Part of a small language model's weights: 8423 steps.
MLP neurons of a small language model. Each row is named by its layer, matrix (up: input weights; down: output weights) and neuron, and shows model dimensions 112-207. Each number is 128 + 32 x the weight over its row's rms, rounded and kept within 0 to 255. Numbers have three digits each.
Before each neuron's rows, "fires on" lists the tokens most often at its 100 highest values on Wikipedia text that the model never trained on.

fires on: ":", " by", " to", " like", " |", " as"
L2.up441:151137116074094125163162140067189181182138077043103083108150115148115091148105120145164066101120135118093096074133144126135132125191154144090093127099136129137137116078160110132166054086195084113187116134074093141103142166156156151083123160123101188086107121125120127144123119098064095170
L2.down441:056129102143142112168125083156068098136113163125159127142143095125133147097090102107121138099132127109167119148131116113107105106127168127171126099129066171137160119152123223099107199182143124076145137138104132119161135125093127150147143124123131136170119116100086109129166156127089097164

fires on: "-", " \""
L9.up1109:107144088075100107105094067118108165085162179142095148175138222133152076169144140142148178145136184108165179109137171119118097138101149114157111065112102141119127116073137131150167153086160155137083133150155152093185146094149171117122098108133135100123153185121153138099108111119144168084
L9.down1109:149106118146135105115118143122145087110099146148132190098152087165153113141184137091079190135186098079142095170179068135121109173118163126140159110101119122121138145148151154131159120104063143154170069130137127081067105107094157109124120145116097124126103140127115154142068119135191149074

fires on: "s", ".", "!", "?", " to", ".\""
L2.up1224:073104130157146120145134100073108149089119161193128104065142093171062139138094124140084084118177118103113191115151125187081118174128124078111147196095170080141123105147161147194112140148048215120151103114113148076140134159165139156141112087086103109240084157164107144174110140140118132127
L2.down1224:147129092174118126128075087192170169146128100151148104174102148166118154164116101082113145166175148106109111163090105115187141090115139171114139141156067127077121145140068069128057161107148140071126191138108126112063150150083105143122108124172088124120103150120124126131220075111100128116

fires on: " the", "s", " its", " at", " his", " \""
L9.up486:076086141083145100145111133121133146119157157151077096099142164101149078138116138169153185173140192117109169141123144077140204118112077128136112064140120142141116156097120111169136086155134172122085077119143098111162145103148132105100113048116123147080135123132053135135145140132106126120
L9.down486:127097108142116100163160098108100121108122090122117148176121146150131107157200187123083193120132164173139132117139144113147071122133125154122133091124170166133101182079072137129168109172108162186099118202088105054165089113160132118123120151148140163117076154118150153131171124136102069108

fires on: ".", ":"
L7.up380:142132091156131097147094117108073151120182178168121124081114157110087138179139132168157118119116161134079193109135176102124148156119146119111138154150143085176108087115220095153128093118144174089115153160095111060140092199148090134097157132164147078159120148157142136157191133163130135145
L7.down380:091099067074110126135105101180097136086108134091109113094148113113124180119156135123112115095123104072175054115130136080100139163181135120121154047126089061064090091130111081101130094133127135136094099149155103170146097138102100130155159177116106164168147121161126108090114136101130148094

fires on: " to", "t", " not"
L5.up1463:104147135091139121129092079065095225101144152081138106121102159107068145078158036152143158162180141134135139106234115106090174165144142169148139105120203055103057135149109107116206121113142141138151131115185130153195154099138121157164121182162128133148120096131116102097120127165130156070
L5.down1463:170164179114110148144125145118132140151119138126150112128129133168170116156185176152075167176128176077087092096080059125154112153144163138165114100066145103110159134074150128188101149148169172166096119156078108164134154150172158154131135208081130139132162157157163163128166120130087135122

fires on: " |", ";"
L9.up722:217118141112137107078084131122111141134183101140174078057116119149136118148117146098124107097124130076085062084118191137067133109128127127173157140143123170081133107097083144138082180147158131144100150099124101107116201060172130141200123104215146135114168092150164135097150122136107148143
L9.down722:165146142160120122105154130168115143108115129087137176137151116121125158177097133170164136110085112092167169140133128122087112115126117148083223156091150157126132046168190138149071097127194034113080169101172133146131159113170076131149093165109096174109133118171128162097171101165130090145

fires on: "s", "ing", "d", "ed", " up", " Ad"
L2.up215:159173178150172124113069100087142179137087141127169100139145117145145107115121075158107112135120092137117143116122107137096153178111108165106157017152164140087090107158121137175118168103134113064119126212079139076128087098146145174133120135191030175121139108095115133127144149150131122098
L2.down215:118097144111107149124159064126126138166147116161098135131158071146143175132165163075182175099089105153088124110155130159125161087153133131117038076111205107183149104113122142166140138088131101131122175079144148076149150102126124178128072104123109121128093175071115085117105078091098154120

fires on: " and", " the", " or", " to", "-", ","
L7.up624:070069142165059181098138041170126166187076144115125136107122144143217103116110129107061096155073177135164108138103172121153145119149097139121108136149138089092127118158077133164081091115159160164108133124117123180121096162179097079159105127059136118200122176137122163169123085158118107150
L7.down624:143111177145138176148164159104120129142171182067111210139133160171136139134093130147150157133124111136134196100165102130078120089089119103119154176128124142088146168126128147126151141090131144064157143136084133113153182120137121124091102138082151142107069142237115108137109193116117069125

fires on: " |", ")", "\"", ",", "==", " ==="
L5.up1176:144144163162145136111121114168124090144130131102113162145117156193147151149099130114192136103150137125173133121114134131135103120110140142147123185140132140159152155134130133122142152126164115103128148163211116132126148119139202127134094091122161158109148081120211107182133151111080059134
L5.down1176:084087168100081116102111129127179142186127065117094105161110103138101093111111164162164073103093183067143136131104144106141145084184175124181116140155136089135156081126116119190138091162168177192123139159131142114177084116127075116159116118135164129086145126115148153194126170131173110120

fires on: " |", " in", ","
L5.up482:083104157103126157150131124110182130159178150074115072129161133133102059127076112169168154137153080097190039160062199051142120137180131211152150109137172116036138161145153055139175142111177140123155210100115122137118110140091144086181133094125136125126127116118201118149131159114148067135
L5.down482:129144201158112107100205107103159127074118123141131151179138137100130088157115111126078112129078099136096125133128103157138100130143124079109124126145096155186183104118125133083151126144099148185103136098123176130154088182208129164126118157200162105119124135100147138128088121153099104121

fires on: "s", " to"
L2.up503:159069171119133152081087112145101164099105172135090167164146052134036132129098184188133132141151112140114115126155191108166176125135102128148113107089125139086140121154142105075153144189102098134090068146109109187108155129127097129124161176156083118105156097126089121137133081144154121059
L2.down503:111178115185151059147114180082097123065124174164132063081109135123128182138151113144143077104162104122142161104050149140122113123121121065141118146126134164088093131109128124113183127075102152138141095121057083112139125149148057112156108114192136118119092077079148162146124114202133149127

fires on: " \"", ":", " |", " The", ";"
L9.up753:144126122069121153082131102113158167173136154092156171150135157160128101145112122125159080116146173106057053131088150135129156159139160104165136107133110138133149142208097103084099174128129149168205157151153174142135106098196119133084148101139161141123133205170160138154133105062078157113
L9.down753:122167114074138131157191123135084127133137153131092215169167182200144047142105171110183114136124143119109217174155086168081180149131091096148122058134130098125113135106125188167133107077139135146156120103135215132090177166115152116128108087146109083083089086138149153128074158136121146112

fires on: ",", " is", " was"
L7.up1271:199082094161144100116139136170146102115118147095112107130096115094156180092137152125134141092103199119124149108138147113112122104140102113100100120128184162117060169141131134131117117150132117146109112129131162118128141083154106180162146124121146161145147117138190121216154156152109105169
L7.down1271:176172063172188162168151094135156116080145155141125142162129064186145140076117153170115154100107150137204152115151063085123110109188126137143084118130090090131141106143147114182096108071108073122118120120139115115084134125180175110058079132104131178184099089105127102144157084124102097105

fires on: " up", " over", "ly", " off", " out"
L2.up554:179117135105153098122132185070083180143136089109116099162130102077145089131122137096118114138140131150113171111140099111114160088141133090166154118160134134133101198119112095117081183181114135145182233109047154104109122101155123168096142161130106106130142091125107152106172107119062106155
L2.down554:130161065126087139139074123181142148103139121212134182092142120140129170062121129161149152138090113120128170120124125192149099129058114159142144111143118151044140141152139161109146132093129099141148144129165133192085168157110138171107160151093145137183166157138178146142149140104145154173

fires on: "s", " (2"
L2.up388:152146126135136108132073089165125132103113145112125076077150091074082131132146126181164134120112183124102099154102131120133160106129121123144149139136110124026094166089149172128212211151152145140136149125122136133129142188113125099072151162119111122121146181104132097064085111165074078108
L2.down388:110141092156104138104098194075096191068098135105117137085098119099082169116142121135093131097142104146113111116066138133108121143118182112134118182150118181128104132074142127030143053163094145097160069091075118181137200141205126117088100103107164177130124066157116094113103153117114105137

fires on: "\n", ":", " |", "|", "hi", ","
L5.up349:071126104101128142139165132157116106172113164130123119082175091163168131153167096126133073158141149184080080100115174134188160136146035163156155175164143127117088154112198098091067108137142109068163163182139169060193101129099158091108103159144125108188105169086117152168142100129136130140
L5.down349:121129134072101147132081151140120097102135081145091125129139092127156104165150155095171146114085138141129051110109128128111170163178093140131143133120097075141087077148146070114177098104152145121161169185122099107153144158103157137114072078171148170120144149066128122147101116099130176110

fires on: " not", "t", " t", "d", "th"
L2.up273:110102106108152109134108090148139154094099191100086102089128095084099128135133084111166165168136121096097102089120132085097119159118122105121164107109103071165076117139133139156141090115124161151158148109125102162112153097169143085148107073093078128186118112113160172180116181138148080126
L2.down273:128164143091167134196122151155152147128143089108088117122147137121144102185167126152096146121164181113123091072123076144154092132147157128168157156136182142137135052119090119140154151135101104118123103129186092101147126091098137113093085129152190115126167131137179147134132083083103120126

fires on: ","
L5.up278:153087191089157191165121090148117129139134105104109128092143198149116184106112134111140160132182128121146124113111206106145067132124142139092075202114179142127083128144129097096154143187075117123148111138143147114143140115154126144157121070127097087143114117118127112222156122141168106091
L5.down278:127070130166146134134171081088141130135141148131174086123109071114119143087125144122062119133077149141189094164144066134138081168173129067130109124120091099120191145112096094131147072107186152183200125127090146108143093173165145115143166164146143144126116157183168139145109168084102117109

fires on: ",", "-", " 3,", " 5,", " "
L7.up218:151101109099157066156128148125161078148100097198092109013130081101104097146117116105117135079092135118122103142180123147116114130138049106190098148132147167158151156127108099180118113113158169174161122110042110135124159074130120090159182083148205099114124165136078129149163089137100136160
L7.down218:108124150081159114093129119152119083151173171079159083110123156137124106142137097117138116135068100130167151102118143115137074129129109096070157072113147099097143149140136126143122121135076132186107172074105122111151139044117142113169152122114136088133105097148110145102184173109137075105

fires on: "d", "t", "ed", "if", "ig"
L2.up1147:121183126091173099114100152124147149160144136066133144123184093148161118166095114136164098156043073124149084092099099139093222153158134193128160139148126127092124051102117156126150122124141113095123102187154107107140126109109146157132144097116125109142129096090134106147136133172151140125
L2.down1147:112186105101106140064120108133105195127097102130103175130190094208165129125101058063114111038119135166088102110123097162146137115107086115143208125088142111123122150105147162130098072128097130152102145141136156146137121157128108165115149130075068170144109048086138057128131136165132123145

fires on: " |", " by", ":", " town"
L2.up88:139151161076075100112205142128145172195128118149110091096125154154149179133154160110113116120147095185121088145072154055165162171180182156113188157118161172175177111136078138112131137185129094076160102172105174107098176153148108087102166144104097081083157171160137153136106176123091099167
L2.down88:077118163106170130152127072119122145119111097075255105180130097091122104117102144114115079091183081091145122103084138148132077124087147110141095168136067133179160139124133142082126116147147176114100095124150110183065178166100151118146100108149143068175135133122091089138142148137122093169

fires on: "ed", " up", " back", "d", " left", " off"
L2.up890:105073139109158155098143133096131175132100148157097136173059122093124109113109129176143161146158095119118201100204106122110156186104137100148182173188113129180081100149101086141074148176133141097116178153098191064111125127141151096142089125126119051113115111144096114092109139063135139111
L2.down890:191154185109141114123136118182151125104200135129133090111186114080147094096117162129040102136126066115124060092153129111146136162129119097090124092123106170071111165067127143106106124142169166107168127153102122126204134095157126106156207134141136160155204119142172152173130182048140079130

fires on: " |", ",", ")", " and", ";"
L9.up225:133156134108115115175086117121151197168165115087122056098123196168156164171137121097096117097110071176077068161144123108104079143093148147141146170174092122135124140121105096099098206158145171133179181126164142152140141131097142155147129114141171077083151166064107169152163169116131178131
L9.down225:119134116118102146162120125123140091146131158087131093084147136158095152174146116107117150077199111063100060169109144161113107114123131136144122103152101152160165159127103192125114143123142161154044127107142123108188087124103118122118152085134105128124124112173136145167106179150113113096

fires on: " and", " |", " de", " or", " Species"
L5.up74:100104155132126186106160053142116119181080126104092107096107131161147103099157138127140125112104119108133111136086142160165117138129096140106152174125137174130142134092092103182108042133169142111143076123157133159103086143098130179121135109145122114107172157064159100155182114158100138153
L5.down74:096104092141165131134166160132107119104120102088131133188143149119078035136136147178084170162118083149122060101114101125113115146079170144147128119161118095103099151169116141116104158125159184073138126140136128111068097116093176182160181064171133167143175100202133120123108134093127087143

fires on: ",", "),", " |"
L7.up865:146114101100141110146121068142131117115190121089135064099124138099127151118129128104091085105106070116150089119171127118098140099162090100178109119147193141151087131128092094141088169170168135220147138098141137167181130124164096111117132103136160107128160129121160122206211153085099189134
L7.down865:146092145119161187179126137198112130126136127056116118075109105162147082168128125129176161099120070115134208167135092175059102166116123155111174116091174158170142124177148132106099080090183131112122187120122138140070128126116132115096106118143065133119110086115109142151101160112148067103

fires on: "-", ".", " \"", " —", "\n", " out"
L7.up1419:141135142094103188155075115152095136138108127197093107165139141109154167167104132113112207143114146124142119140184128104130082125110129155100129087120121114120124184135076172132166104124178159139113108157119183096145112138151178168121120121124137113151152145149162126129152097125149225177
L7.down1419:152095123063156130104105124203115103142139120150070137154188113142147108161143104116127069101114136181110145160114053150117131203085130145096163075191177100150166183155140096092141110117108123142102126118167126161084158108124110107140118128169090130121139153135116119143053156134146153124